Weights of a small transformer language model: width 224.
MLP neurons of a small language model. Each row is named by its layer, matrix (gate and up: input weights; down: output weights) and neuron, and shows model dimensions 0-223. Each number is 500 + 25 x the weight over its row's rms, rounded and kept within 0 to 999. Numbers have three digits each. A neuron's up and down rows have the sign that makes its largest values positive.
After each neuron's rows, "fires on" lists the tokens most often at its 100 highest values on Wikipedia text that the model never trained on.

L4.gate48:496524481518499501478469559520509487482545517511493542527495488459467475501511530511507484520515519465488483530524470475512475453488488478493491513508454496487502486487539484486509522506549498489441492501487495511524481501530426462496491500511511507468510445477487471484508487464516507503510467509454481520463508535553511523449544519480504497437558507496487483515556478504482496461546483516526510479528488502461528497529523523502514523523498436500525506538498532485535489534526497534494524476524475506520525479479517489511489510528478509490484491470504490535462549506520512489484507482476537500504494469459466515544517449493518521475486532485482492480470473471535491474510
L4.up48:440514497477460469498519488560526498460516514532528498468507509481484514519490507509452512502491501508486476496481515479502504525483509474465453471520494493510443498509474501497495512504498566483439478484478508495523498520486465470495481489424489487458480493504520524519481513479470481486468510485502532536507498520513521463450498486535506491533519504473531500502487496515508455463460549452545485536506493472522499473476526458492518507493460517475492505494506527514506542484472480516504498498483490488467488524510474487472502496494472489494521482486506467455485537507502543470539529471491501445503530495547488490497506472441473488506422482540490477482503535502492532521461
L4.down48:508493480525541472500512515488556495502543529501452496495464540499476491524505533515505494536500458507511525529500512475546502498511501508520512526517469511533516545505488486515505497486539541514507451524507518539506491503492507449501509531472497528493527512505463490457496471459477466522481539530478485463490498543523497448467535506513500533504490485497541531546510517486502494521520490486502519527475498489536536495526532524512508505508505479524529535552497527545501497520462499500509500503508465516475523505516508497457468508499428497475450511487503496501460490476481497493492476474467519573439551484466442531542518486490517472526495498525510465488484487510488501454510
fires on: " Grand", " war", "em", " Em", "wheel", "ash"

L4.gate149:488495512525550507473473537532459515484476480503484452510492499483498428506514476449506526509505457479466478477508475524513515524509495471496508528441477504503493544532512535528528505428517518465538507536497531488476490493485513512513498483490527507485495434510500543498537506473526558527464505474476508503493495491496506487488483538514485502511491471508509523551466474523512486522478477479510526487457496503462467461473472518530505495504532473527490490482524498504506534457502493501497483480512518535505486468520517510502512467525494479510509483503460462500499506519472472498490451501483548491539498514480498541506514462460490517493517458463515428486454506552483493513459
L4.up149:522531528481453495500512501501527503489459493490527517510509484495510466527479481550488524514484467510472493510506485522589489518523473519477565483440542474454488561470510487513466535466493488526531503463463491527470474511528523486516493501518532502465497514484496512490455525527521524439524448467513476508523504511505468516517451518503530439502473499476485488537473500484500485491486510491501488450533505520482483499501535483474496482502496439506506546502530483531533520506502495523477487495526514473477503531516503510515490451506495489495511488518479464453456457481491511537509512498475525476520515460483506499542562475548501487495491490513494474493494505499507501478480
L4.down149:456546471491502510452516504477492523512455509513554525492501547484470481490494492504506468527526494548478510506513519513524541491509497555451454481540515474479519462486522495492504473483526489488517507560523520507506514468516538514534438480491480495468503515511533485484486443522438479550492528545474510510493513493513489508474466448498544549486500504501486486514521509501508486463497526540505504497451522486488517491476516489505505505489502551533503501497470510521480513483488472482505517505494511551554474470530519516484511515490483473491508524530489529535509534517463488459478494463521485530491521489531512461504474504445528491504457518503482469535471479505529469508512
fires on: "z", "ly", "ed", "et", "h"

L6.gate251:484569502519502436494540503484514492514561464517484507534510525485535525487504545525532496493492494487488517530498506464523497498492462515475473498486507495505496522475495484505453511495435522514521488467522484487482494500564544478529539502496517507506466490464485495480512488489542531543465487550512483494524537557516488522516492502550515517518497502461509476499514494542485527459519501524505532483456523494493484524447496534464495507503488522515490449477512532479527517457503473500466494485488582496499510512542488514485550543473477474492512524479505513463522502465495478472536502503486506531503521483480505540523513495550523502514503513458529465511489496487509507491521
L6.up251:519508529505540485495552522485502486449507507467501501506489512498494496473518530525471515550496489510476499472525514515485483543519517487529559491529521516466495531511533484533536510522563523469459512446448513489536481502480489504515501514511518539470478542498496523504554502477474480530464512496551509477524512495509522504525454481562483519487481463536498532483505495538503521526496526477469535462463489543535557537474491499511547515489513520512474486524485524481508495514462485519506460476512534479498495471479532428466507495486501471463506556507503499532498507513497509492484508483497537513495516482525518504511538488492516488492456498468506526462488491525518488466526
L6.down251:521459525472502515514541492523522549533515512495470519457493475498527518463423542516514496537510518523508502513478524470521486466514492489483530493524489460517477497483555485504501484458496492466500528516490485468503533517457469496546542472477486480460486520506475492470489485458522465456495498517493494517516467479519440489518466509475476507516493535473462515521482521509519470485506512451494491524508500515543464468476501543527465517483522495532480477504523464506499485517488515512511484477449483516534489503509491506482513527527514498502443517513510512487522533502479512453509489494504515444522492505495576487525515490523524528486496524564487530472550530522515516500522
fires on: "el", "y", "e", "ro", "fi"

L5.gate299:499520529479505504497497482487506507457519482513512451571519519494473509486476475502463484546529504506492469517505502484510539505501532511489465479485480527496471527498488499511510483490502512496490499515533506521503507489458488479508477514480473492538506498533481482460543460448529468527543502500512504508499533528510468535524503510454523492478477532510531527505560520438525484541489439493504492531489518471471545468484516528516531532529495491516516544479491471485529512477466522512523518537464501522475521517522428477488490460509484501441513520490510456509534528468487506520550524476495522482533469477471526497544519499511504506498516494522547487499518475461528455520515
L5.up299:512495478495531501494478490442531510533470496534515502531507499535513493502523510513462456515530500506504489486483530498500469479545521471494507480468514538508513460512451494498504518525480457508500473494505528502494473499469523512465519487541535493496490471502474483460458504489490481517550498479500504514492512457522474487533523503512493529432497518508523461492476538540496497516518464531511499498517465473525495497511481485533481515475505508515506504447463496524484506509576485494456487504515473531486515474490490497537533476480444480546531477504572529444477498493550508543487515524453499527486514499561503503443500456477527491481543515520507491497482476476499509525506
L5.down299:493550487511487475518490496532480519524527510482511488471501448528483512470515484468501548509530502485489516483496502499566512440476516511512511469536488472505439478461502484536490453471516502549476490490492522511493511486566443488545513510526499544479466482484516491484482463533502474538485517480536505530492476483511493500480463507512502503485491486515496492485504489496503525425520510490474514498528494530452480478490513499504524516475469518502510543486567511486503518502498478498497546531505466469506468511495550472474487490485502482465455511492509533512502502537485541537536503487501557492507514549471532504461478513488472517484507538488471554510494490506451496521479
fires on: "s", "ers", " the", ":"

L4.gate156:463480495533536542486502515503480499495530473517452516463557439501513507503533480531550504479520514494492505480537513497507490519470489497453509483483511481518520524501491502526510528478497464519488479512496492462532510503492503471508513468476517502486503527482473498479519509526533464451490459518478485494498508465497510456496488493491492472555505484542487487527461492494538559504496483490471457548505522474463490485527481492488468464481506488492447465483507488508494481488519459524546474503483532480515552495460501548499531556486465561532530462456512533469478469488500502512507491500521459492505484502530484526476540490496474462523486523494505548538502498505495462494461
L4.up156:497516478471522501506519549485522485510501574512499468480464542510510522484482465514548490482490501448495464489551468515570465498542532521527522500437503500489514522504478460545500485498475551488480471500516499507478504475461514507501495491488470492471496506489456497538494490514467490475512504470525534514539506461523509478490478468484472523492517518496518522498517554479503521504464514522516498511481477465529486487491491496502498494467521513464445515487525491485497470506494487535461484509498504520479463469558546477521523517542488503462542502511495510516547512469555468512541511502530509507504492476466512513479484476461496497504535548527540505507479478463514478529481
L4.down156:555480457501514520496511504552509503474513463481468505470540492487534485552468476483517499508505514473513479473515475530553481507495498553509519492483492496559474520511479518501521498482505525522535471504492526507502485476504487501498471532512508487507461504520525552492493479548523457478493478525493507451473520480489520481483490546508493513511492446496492510511427521498468493502493516533511457490520483541527442518479540543518503483517552436501450532505462527519545540503515460521485514488499521502486511481513534507499500520456457473494499508497513501531502506464483477500480497493546470512517516461485480487476461502445527533488492491496535504496459485518461495517499
fires on: "lo", "mathb", "el", "clo", "s"

L4.gate30:516577496484519507483437471531479520508508495476447526513460478521476518527462513495469509519505525519532520563499493481538523499501538500497496493491468527510485511514499539510489506554564504492505517463475538448499486508499529497476494498500496465483460510508519514496504511510519485514512537522487519498469489488503456530469516518489467505507524477546439482470489474547497489508468520553464502564492507449512467506522491502517506477497480484508490508518493518477514456515510503487489493498514538467549533491495530494494516473551508448531488496534540503501512493504550519494514500496502458506496481504546515482522476467490526518477459503453472481536530466501496461496498
L4.up30:460483509484493523520505452510445540508512497530461474535496561484501504483491533508477538520458485506515437523518497489521504514477516474502485490533525474528495485533467534499487502506539491499472481470478536426496465503507492478502471495519505510491481488507531450497520490503482550498535523507489525467460478534487517520476494489496534469510520526480473472467513473527491480495452419542459524511501551484492509518546489511516484495518522508541514485505482546511483501513505516477519483475501519531525516498526501477472471526484499471498457513514543495487544483499500462516522492517514528465534495497554478514535480534489499515525511470485460458512486541516516477484511
L4.down30:499487514498489473517517520471478446477495533473482482491490482463479464547487502507489529500491485530523518520500483513563467495502482492529528521495470506498562505541553490521560527506488503485533517500522516490518478481510529489502514500500481504466528477508544504492533519508520544511494531548506485478501542488510508459542564486507480461444494499509457502533506485475473501517510511485513494475520525559505520522511504508513511519527497492510561453468474482479521485468511528450545500477510449553495475529501491515494467501479485536503521479513522465502522488496488509472487505541531490478487501524542524532526506493483545506528522525545470518535501454500487509452508
fires on: " of", "hi", " pre", " in", "avi", ":"

L6.gate310:494498510476496442462481482491493502518454515451464460494526462486498496534486502493481487459498488528488498490496548469526507503499470471497519475462461533515476522505507491508486513522523504524477476508498487490511543505483488443506492501482458474480475492503524507503474460530511493500492536505528480449522502435489542505512479436508518450510489484542519500464507515501515478511519519469506441496520527522481493483516453485483537487530480530480449512542483488473515486490503519532510513505523505486467525503497481486536474512551475483551515460544541493521504507520496497504561507485463498461508478454473509484479484463496518511513515480510536497529543532475458549482501
L6.up310:493472531523510540500487532518522520488537508507500509490465500476503476492502492451528502498470502495460437518475451509480493534514522498479544506509505522502519504495495455541500488504478562519486531515516518494523499494484496503540538526489517484467501481518499463495484494478524545507535533499480536504465455523509509508505494504480479524507466448511531522515522497496477496476506519462485493525513469505442512500529507496492506468499494482508468552567504581516500547558477478476510444443541510485488518562481489468505505507489473503463487505461484529555492479513506483512498523516519506499497502477486491524546497551500463533502477519469492465523520495525484521498498
L6.down310:491500515530455520495480486489473512501454533453476468500526495523511455566490496496548486441503500547520537529489526481503449513495480513501519498504506562541458518529518552503497473531501503523475461512522510510486513502474473456493505507524481529512480499466466493505507539526492476492505521521525514536499502503459493485463468453550519505475477531486515481498522528523488484489466539479524497529501518494538489507508464469508520488543473538537534443535489483503514482492496548489479527497504485530499466471513527475488499523514537503473489501509530490500498498544492530484515493509495517472479527484497489519481500482495470493567512513522527480501526573485483463540514
fires on: " con", "lan", " pre", " Bur", " Con"

L4.gate275:485497498501482526505500494478513542525514513494500513518526534486490508453494508508452456516513511432492509532513510497531472490479489510473493520474492492447499461503516502478509472500473495524439502525459521525483528501448450518510475532454544517491462475507498494536489505465503513521483509498525438499505527500487529518481482487461522485506502507441499510555524463485482514472493494480500489496493511496533503520503486502499528510497543499535502491446526566489502555503465477465522510499513557452465471453477510480484495519484482523545504492503470514525459477484500456490463502470487547506484495499503535473482453491465492525503524525510490550491527472505479508478457
L4.up275:461464506536491554498487488490490455490503491501500502501551528490462524534502542526466507475496552525508522522510471510480537475497536474494500523524458542531493473534501530508503486535475501485486486504519481474532434496470457483544458490484526494510492512499479468484503510497476487475525492514504507518529503516466484507527414476510531500473477552485487462499479493456507493484459479521485494523494539476535526476497459501509482499478483503513456474455515514520486492464525482487523508485449496511503492511483510519488541492477532510489490475540505494442510496509530484546524504469496488525486501507479531528530486489492492456495523446475480477484502517453450547505478
L4.down275:522510528456481492476501496486436519525488530485504511464519474530500507458539497505476480519471483475518507503472471525554475487490560538534485496498516504491485504455478528504509467503493511495437517541484477598503524548500481538520487498497489500516491485530537493509502490523506506478512482460501539475526494519506511500501556470471478521457475530497524501505504482472496504514533497496512505493522463510474490525499553487522463495517490493521508512486512491511464516495491487477513498517538497485515480481503538516465485504485508523471495487456513506556488471471473455504510478516486538524492541473483478450532453560476470537539506532484554525521528484487481505489488
fires on: "ph", " comp", " Comp", " part", "curr", "cent"

L4.gate121:495486518536475489566526493550506474490498522490523472534558464519543525506469518496475494458495506512537523488499497509495480477459467519494530497514508496505470512481498477468484488512500527500490517534479497481502527482462477512543462461468508499494529511533497560514488496483536483494461473495527472467539518480525507519461486461474496494493531488470476481491500494494497485538505509505492501489474477513492528500465478510496505472550532481476473504511513497470482494477523447544531453507517513465486522469498521483449532483508489491492484499482516482513491499492430541539522520473490453486554467509474519525493483451508499476477509454509465547518472568526472494504476
L4.up121:500518491488509510509535513492513536518517517523504541492491491497541511549473547470496508501547469551507512487522475506485509492492469507520471504504507513566522470492486482521465495529511495496499525505537501520499506468507504492546487491447501494495489538506471560515540442494459475488533480500511500515494471486484517442492496458512493555483472501494517505477459512549526530481464518462520469490474489501479480504503517480524503465522525485523491523514544544564502484440476514493509484480477519497485520509440492468519489502507519549527485515498462483507482524504477479498484515485545500517526514527511466502486518490500488555454478478478420450519486501488503528496493
L4.down121:541512483522451490506510521492528480498468521536482475502493449519443475540495553524479478514493501494532482503540485463508490506480521479503496495470501499549489512485508479486472520488510529488527519493514462497504558487510512518494464495466504514510477527461482502471490473551507493491476474527473495494503461478531518546491493468505479546504507535483494492539479474518534501466475490504481488479477459497493491486491485505542508511464488508458485483444487434478472513474507512543458452475519512481520505477480513517482483484495499499514512525515480465534434459501542499456511499456533548542483514504515495474488504510489478470501498434507459460481464482477518474521532
fires on: "o", " fan", "mini", "gi", " pro", " spec"

L4.gate172:548514561510565522472506554491478523459530524504520512494499473531523527539531468514486471458512480502506492525550488456492540523466498488496495507471483466541499493457523514526497516510515483500493522529501481520508534507481539534482544516513504511485516507523500500488481489519519531528518544525490520450491498518485492483500488550506506449512500457524498500500490468539514502513460518502500488519494491514500517542500533527492441521475555523516496486478474505496484500482476449521545473466459476499469535473486547496482515481513503457540532492502521486512484489532459503522509504537492470492499489515505462520508492442514508476518496527502493442466511542521546482499531
L4.up172:534498496501491506484505480518494485510522499504464534494487492531452473464519478496516494510475490468478510507513470505480541511512481513523522490482473465504535525469527536503504552457515514489495495513481478439513529497509533484461537488473484471509466529507466490500529503543499552528530517556482502526546510489511515533515506506502510456489494446512501487531498447466499519475521537504487458474518455516504471502554512533520485527535508474493513472535474500506523505516459542470572492537446476517467521517514482466490474542487458460500508490531488484455491523515527503521513509531528537516500493527502492472488546492496532533523507522480479483467486502507542491505536
L4.down172:523481505506490475531491524488482510534504531481539525480510530524500487525479500499514507508476521495489496515491521499478490478473477511474547493548519526472520529503502473510463541517464493468504479520503492484484509460522487529488497505536522508502492503503465522456540443515481506510506549480518505465465484486462482493488534481527570506489487490515506504533458462535496483520496489508525504518538529483514469506556523491523524519485465470475486534483453472484466527485491488464494452502537548502491454494501489492545539490497499508520455532463510468479506439468488505512547548461492485499481551517508490502488500521509468543529500486439561464519524524479500491503516
fires on: " son", "\n", " Don", "on", " daughter"

L4.gate80:480488478476460520478525472533537479521471471514498492484516456495491506495516531489501476555492522521504522464546537554503471498511491469500495529533546449459499504518531521527508511536487454497438500520542536504472498495486481531511530495516475511506452496510526488496478457516513503473487516506512487500509536487453546519539493525536530478452492527516479510514504510519496474482550514476481454498487436502492485500514503508497485463523519460444505477488515480519496518490485472487474505505519517542523485496499466486478504482495486504479524516514456525508537514509508474500499488500483486494480480527474423476490475480533504484487425557498501534506505498500492552524517
L4.up80:541465511506474485503520526469485534484517500479511500497513550502482455513470505523465498494546498475464507511478488502521466499462491496508469483514492512433515511500524495514487470478509514506491487498473513479461456527509508534510488515477500435480515488499514499501507496480470479524498522496526505524485519537514534455494470526487522480479537523520508485496521491546489493511478510498501459506486502510569451462507445491488515459535532474446537533504544477505476484499532476527477483520538543497488463495481465483507518532536473459501496463510491534504534541499482522512514472458494481509459490523480499494530504486536496479573532478479433510494460497537468494491485
L4.down80:489533447442475551521549516554532472511509512495540507519503465526493479523501547499492484524465510488487519491524534502488506492493483477510506484492544543490543481497474540542504518547518519535511528515493505496526469495478546483466505504499503503499518539482514494488523555526498502504507509489499546496529483499489460524506486500538499502502516474559510524513488515521488469474527511509481477464488495525484474517515541548531503469512491501501507497485447518471532495488477493531438461488479515501473503518531475524484527491565467456453509537533483497523518534533524507516506467516502472502536534487537466531515512471503480463485505527476515510500533492479454484541481
fires on: "ed", "s", "el", " Ed", "den"

L4.gate157:466465542522521476471501482483473522531497485488518545521499471482494427480467525512501501477524520556513545525530466474501487456482484454503513505502489506525507548499483509493504493537516517466518475505505486530503511472479509479537507489471456487509507497485493525527511483506451491512466529506482550494508476542489446529481520503491494482489538490492542470477469458512512484446506527512484477507519559481484481520471472480477469521494514481501501470469490519515510483527528478509503480451414455497473513503551494537500484516480476469490509514482488541532536516546528527457520501487523481542537502514486474504462477481503505489533503459502514477479488480516511498513503
L4.up157:498496486518533449490500443504503500526502520475482499541505487475522495519469538480491490477497509461512519500505432516503497495494484499547484484451548492497495536507491494503512509502467464501483508468470538500481449498491476494498485537464477520525509504502486505535475491496480476513479533545479528520457515481522494527503456473501536506476474510478501498529483436500487484481500470458509558510500484519565460479521481526518478515487499448505490514459500508547457529519543491486500510455439478453542510486495509497489516542511489449506497475491516507493523489472495520537537453447466484501489484490500487511486499498499518462548462481504512459483462530492524489507473
L4.down157:496487488500498485516533522524484516523492498523501496476520516430529520487477535494465501496456510452453507463475506497461450511506478525560519537483508466481495469484494494487530508513480520516528536508504512516522486478475506500488492500510511478488445516446496502481518441541521505500518513528469464524490499506441488520480492493490518532536505515454503482529482501530523537483507496469513510511507447486482499507461483482528511497532503509500495498447516521556482551513521525516507517491502492513483529468480482526452484509479517483496460431450501528560503485486530516505481526545488472509526522504472501519464473478514479513548507503501478490460431493496535515489505
fires on: " I", "\n", " II", "phi", "I"

L4.gate17:504486495522469496511509450476551460538482481508504476509524493512520519510513551497497496505532529510480480517506465470488486457513514470486514482474481525482537504456486512517522523464498508453486477466531493482466507501473522535507527526505494507484530483495497485520498484498526537538491490530526549487481492512472478534478502456473494527500566505487561521502527498494474507463502462510489472460528522478477504505527514507470527520508486466512492510530509472514539502494490498537511529512517440494469512509502444493549518541455491500482517492558493505481458532480522527492533513499461471552505490557514526480506524540534563508484477494487472515468491503447504471485498
L4.up17:486488496520521458515460472497518524536513491507499479514487505524506496521510546441540529508486504509473547521520515468493462505533529474487481511511521503550456512468511506511499531502508533476476465459491544474512468503462475511515501477559509466504503549506490513505466515521521546538513509463528534535494477525484454511531469511506457537481516519535513518504489513476516520470494549532494487488492525503487482469494489512472480574526527559517473471524479529494493478501513452503483491502523499504514478486516489532496575527487531478478515472544485493466504521488474521459531459497473480547495487495478519488507492523528519526518503505497526485457459526502490528510509
L4.down17:469525433524550472522534520495507507487494519489512513504503527486546507476478509491516514477467497497501484471522524538498489472496501509506490540500490488531495452538468470479473524536471542547511501521478534515505514486539509502502478540496493540497504514501515501516463458457479464453524520494505449486533483506490511492539515494499512518513490484493500509503493514517551550498498446516454537507452516475510456493523540482504530503469506496525482508475538522487523515544493542528515494524508493491524516502482554494479493491530543505468489542534505536499463505525505522479521485484434537502510516517482485536499481514503519504505414522514546539498488486500490492497554
fires on: "ing", "y", "te", "e", " General"

L5.gate269:458510513528499489505519562521520507495547485492462509532528510507502501526484518541489508505534480542476504503518488509519518487528519498495487535544529496476514500510532485505483483522502500484542460503508468505503505482465477530473483525505470508496514482505482474551483522502495499532549459534494518519504506486515504481473486512516498522488528540522459534500515520490478503475500460509474556550489502436471456523491505542534479571539525441474469515456487502478513510500527530507534520483562489499505526469516490551483517483469493496459542476538525529496523493470528463455491499505503492486446519513513529484496523500512471567512497501511495476496493468509517488503540
L5.up269:508532522515484500487542523525510532468514522482486498494487445537530518484511488494491516478489491499503476476552532492494514523484508527489492503506467491512529512520549477438517461508558494490543479508538501470487526503511511499485538476496487481533519535527516517527483459503520529491532521480518494514436467511512505492515511448480454479529534488547467450538512584521477482524499510544511505510496516491503486506545493499495532505489522499485517515508466518436525493480534477473498486520527478506507503472507480494530534447466489510486490455468528459518521533491505521508479534490491486511530486507521496513475472543509485560479475497506485520459466510504503487537544
L5.down269:510457512498486479492471492503491493488493505556513479487527526509500521488507498514439547525506513485491495472521493526535477548549459524526480491484480504453493540511515430498472482527498480521493524526493554512455516489519461514544514513502459515506506510486502486507509514508529470489495531480492445456519486494484456541537497538511475486476473528500503505462516474522522494542501480526546500508497445516472540532484519495501527520538491491484473484529545541540484513520473530460518505512477528523498486484501527529479493507497534513524496536466478485503499460522489541470486499507510459458550521477498501479519483515464511496497566505536474474519495515519482510546508
fires on: " De", "le", " Le", "de", "De", "Le"

L4.gate128:487504513491522525526452513507502503461476510449514505485503544533504496501485496486485467471500482520495508498432516493495500514523497463530505537516453490535507473521541520469507504500498458480471493473489500509488544468520502471480532502488504456531492523480440507503527469504518495512558556556509503470503512440521532525503502466433537506480511483516509487469503512530467510511471499523492492509496502486494470494470497512474555429553458481471512516504479475502471481508487473467503554509543514480503514502518481512477536480530521486524533516494554510508472526496474475528505560497478518533514490534508514476499498506473526498528511486478455494497523535484486528501491
L4.up128:534496488506489502532495491547491489559504525487534548468511483491482494489487480498514503489459530491487504502465471498486489506513525477503511510461487468517502492516510509475517481529463525457463455490505535466500498492505466484511504524527541515544521466492454490519539482474493519498483492501534501530478495529514575440496512485453551481519532478511506448518458492497459469516528517529512497515504467501502553513526501510529507501513491488509515523512542538477481500512537482506503417493519489544529488474519473483534489494540503506530534526477474511477516504494541468511477514487451524545496480506520540467475512523489478519472481464515514514509439460492521520501509
L4.down128:527506483469452524506492479551456480514472471484498493510550510464532508487512491484532484495495507491488500489484495514457518493466546460480508488493519541486519493511521495483490507524456462526480509520460507491489521485510539516480514510472497495494528513505485462481518523510492499515483507547473522498507506503519517485541469495495486477540520520512510546504430493500486522506526501541555467511496467453505464561519511472505518494517511548535493462476526507493547579521472490499505470498513497509488511518507428496516526448543484458465485515479512520501518517484499457498535491483498543474486481453535481449500510482487479474477509481510521469516487487438493480487484
fires on: " Ne", " Bur", " Mor", "or", " Bor", " Far"

L6.gate54:481497470532508470519489589525509495492486515515497539511488500481538492540513539516517487468462503514506508498503519499546497484537486505470500490513485520490460515537513524498463507528488515444497503493444493494528483496457539462492502487468486524495488512549487501507501487506502504541474487462492505528501517493488454520544474454536536510515470457459467540437535518538496504473490501525508494501528491483463481511536519516525469492477526448518525479470513542544543552471504460504538453511496511523477496503491539514496512492470457496503511504491477482505513519519532515511490499475495511467467491460468512499511492477505504504460514486541537474480500468535459537499519
L6.up54:486437524519481471509466549549500495464506455487485513527518484487479490526499520528511486469495501503556514458516528501514472476526474524529544494512506463494458513480509471502490553485566503468492518512466521482517496507498472451510507523552487504461456484494500551501547490475529498486513501511451518507490525520471516539498523451511517468488485517524478499499476489500487468509501490466496506498566501550472478518473521483499474505493490484536498520474485507537491485520472489495471491535530491481530522520516511516520511507472483502473477529506476507498451530525494487532504469536510500468520505451537526469496532530479566542472487485478485554492523479504494481515518
L6.down54:462489461534485479527491553526483470475502493533467499522486499499446528495484497472475491473462502476532536537438486488525509508536530507500484481463494508552475499443509503492505480469468539461479532517517494490544525509483480509543503452478525517504479470479510519496467474522552488488524484491494514513514502479472510489512488461493566505539506515498468485515510485493502545454504519493522500462553500506449540522535505529480523518515521499451508490486559507481506527466494513473517491496498521505487518491485510542518482493458494502488534516518523478504531474494462493466547486525506499519499491489470507514487517485473477482472468468477526486443435536504501491499510
fires on: "I", " I", " over", "ac", "am", "U"

L4.gate53:474536545486519503512477460522482507510491449551508494498501481542531464512457494482504498530486480521490505483430497506494509493509499447493527491475533505496499514497483515482483518489496491510527465472524511469496513491475517519475481497485466465474491503536527525508492497517517506471514522475515564536482483486488529510490534556537519512512528461483544476473472514533522491510529519461514493497465518495507562526529440485534460492516507539489442507553535520503494517523483481482475524494462527511565506453515465492463469488490529498489480475528517525465482531533543505485504471465477530469496511522529523508536505498523482529527495503499482488494495474496520480546473
L4.up53:442517534433515486475458485519514487506515477503541486521469496505480511529492479447502520493527509478457479524522512505472474515467561501471484529495490450506495495497468481486513471460482502503487488512491519512493482544539486516491491478517480523502467432481514479475478483496531533497509480541543481518504463476504488501514522492446471492467501518510468534492482501479466530468474513481474519483503472523520506490496492475462470525515476503504473514522465530495537522501461475464470506515555524555519492485509501535506473475484544543526507499505512544480464478508519497479535514493477494529468449547534505506485503487544481498501491520493466565533531513503507478527498
L4.down53:516533477468478467472484545501514472475518488484479532455500493498519484482464489519499488472500477502520513495514457483502468514574469390484493493500499549506503507456503482532473495486509488517499521519511474525497514471473527554482516543526538499479516495437494524525493518469509507458542511467515518514509467487503478463506519493515514532524523514498467486510511496496476508514518460449492503484528452493500505515514513487503459519507548456515501535495526529521495520502518509500495556504501513466512491463479468475497477482512492494466454503508541464544528502520513519492511485530513486475493548451506480489495485500524467498494491524472527445500485523536546487488519
fires on: ":", " like", " as", " of", " called"

L4.gate166:495505485517491521457460499497496435536512496538473464531497509512490510523530500488509473484502497527529507494490540530504498512474519439464466486530472556505459565493486467510500513486534460493469536494454472449515527488539496519522524547471494491495509482508465459526480502459493523479504505516522503487518501510507513513482500510567479485521524492502483477462498514516494448553480489498463498507457518471474483510468515436490477534528492504553485502523496496528508527532522518497481510480465522537480463504507491517533511511503467504493481545488481503539528482519470465481491512539498500463508510548517518516474471525505503507516535472473535510530508519506487480445506
L4.up166:525522524492490496459494558459482517506549514504542534514484536522511515502535504486494499495503474508474449476510509519519427506495528489481499489508520501561428509457509488511434523482532479465505515485489477554484497490521482499505501514475498467493479478523547492539502510489452541465501486517475509481499507512533509503472494499503491510482516485489509522504503523535476486493472496535452516464480495506484544547467548459491524519520503505524486523521543543508512478543527487517478510512492489551455485496508517502503505510485474502493501484459464524532483466516512479483510504503495537463507528520463534454492470515548521482499488481483547499504480534487471470448498
L4.down166:520494523519446481485488541482480493506492480505498525461550513534510498511536502477449525492526513528523445486507501481483514498484504499506536492516534532516522516572497488535542535504507516499525495512495531505507519517489473490497505517531545532525483499539521481497464514473511453509554527512483537491455510543514430472474520505480489594485478516535486509502514497467483530504530510530480523525463503456519510503513474487513465508522479515507465506514484527533532527486523478499491538491533516487491468509525471494515492531472451517501510499511467469521471505472497500474536554479504540504499464534520512530535507484517495450487483509501508544493461499531498499500474
fires on: "mp", " Grand", "amp", "mb", " grand", " car"

L6.gate227:465486482492508556482496502437496527530476480522541484482505457472544473449497523515493497528484473448542486530479515502532523511507497511492510480491493469524510529538528540505525471478502525503464520496513479498494517524536471460512491496518469490447492465468501496525444510487511535542474512499490530495464479430501487497503528517458509512497509504452510512489468493512510545495454463500459475456499502466489530521510494476532516546476489481515492515500459510500511511514504524451487511498493503470487459508493453507507490488526456470517478477494466504524530461509492474500486458498497483517443525491493520516511461464464527473465493468540468497479526506484522477525472
L6.up227:505490560486482548528491496474485459506468501520476489481530533471535523520522479519498526506478554441512544501477457533475520530477549491492518536455482557519494488477500501471526543517513461475506493553555492459537485496532491527484501492489525492469484513508507520466483465524499479500500517530531490489488501489523496492471523528520491487523505510490508496464453527477469483487481510504495497471513526512494493496502501487533530506533478495505506522575488492493517480514516502465457518510553548545515512487492489453458511516502486475542503471503467512534503465497508480545481508501519499520518519508498504550537446503503522480482549505559502509464499520474511511499483
L6.down227:499474494519509461482516488506534509505447486538527521462509469479483513472514459547468506499489470468468499549518493527527514579511498508508506507447503468506494534524479492527521522513537508534500533492505474502472498507484511522466513532511468490501485485511501504511498484483498524497499495476457521458494521508526488518482443566518480479513537505491495457491437498471469538475543495495501495479480506511476546547496491517489469458483499508516529482523532520493489489497449493459502516536515514494454474481464476508482489568513511530478467540493460521537476506507527501516467472502543494502512484525512500512525525515508506463518502451462496507507497490531447494468465
fires on: "ap", "op", "P", "ip", "exp", " disc"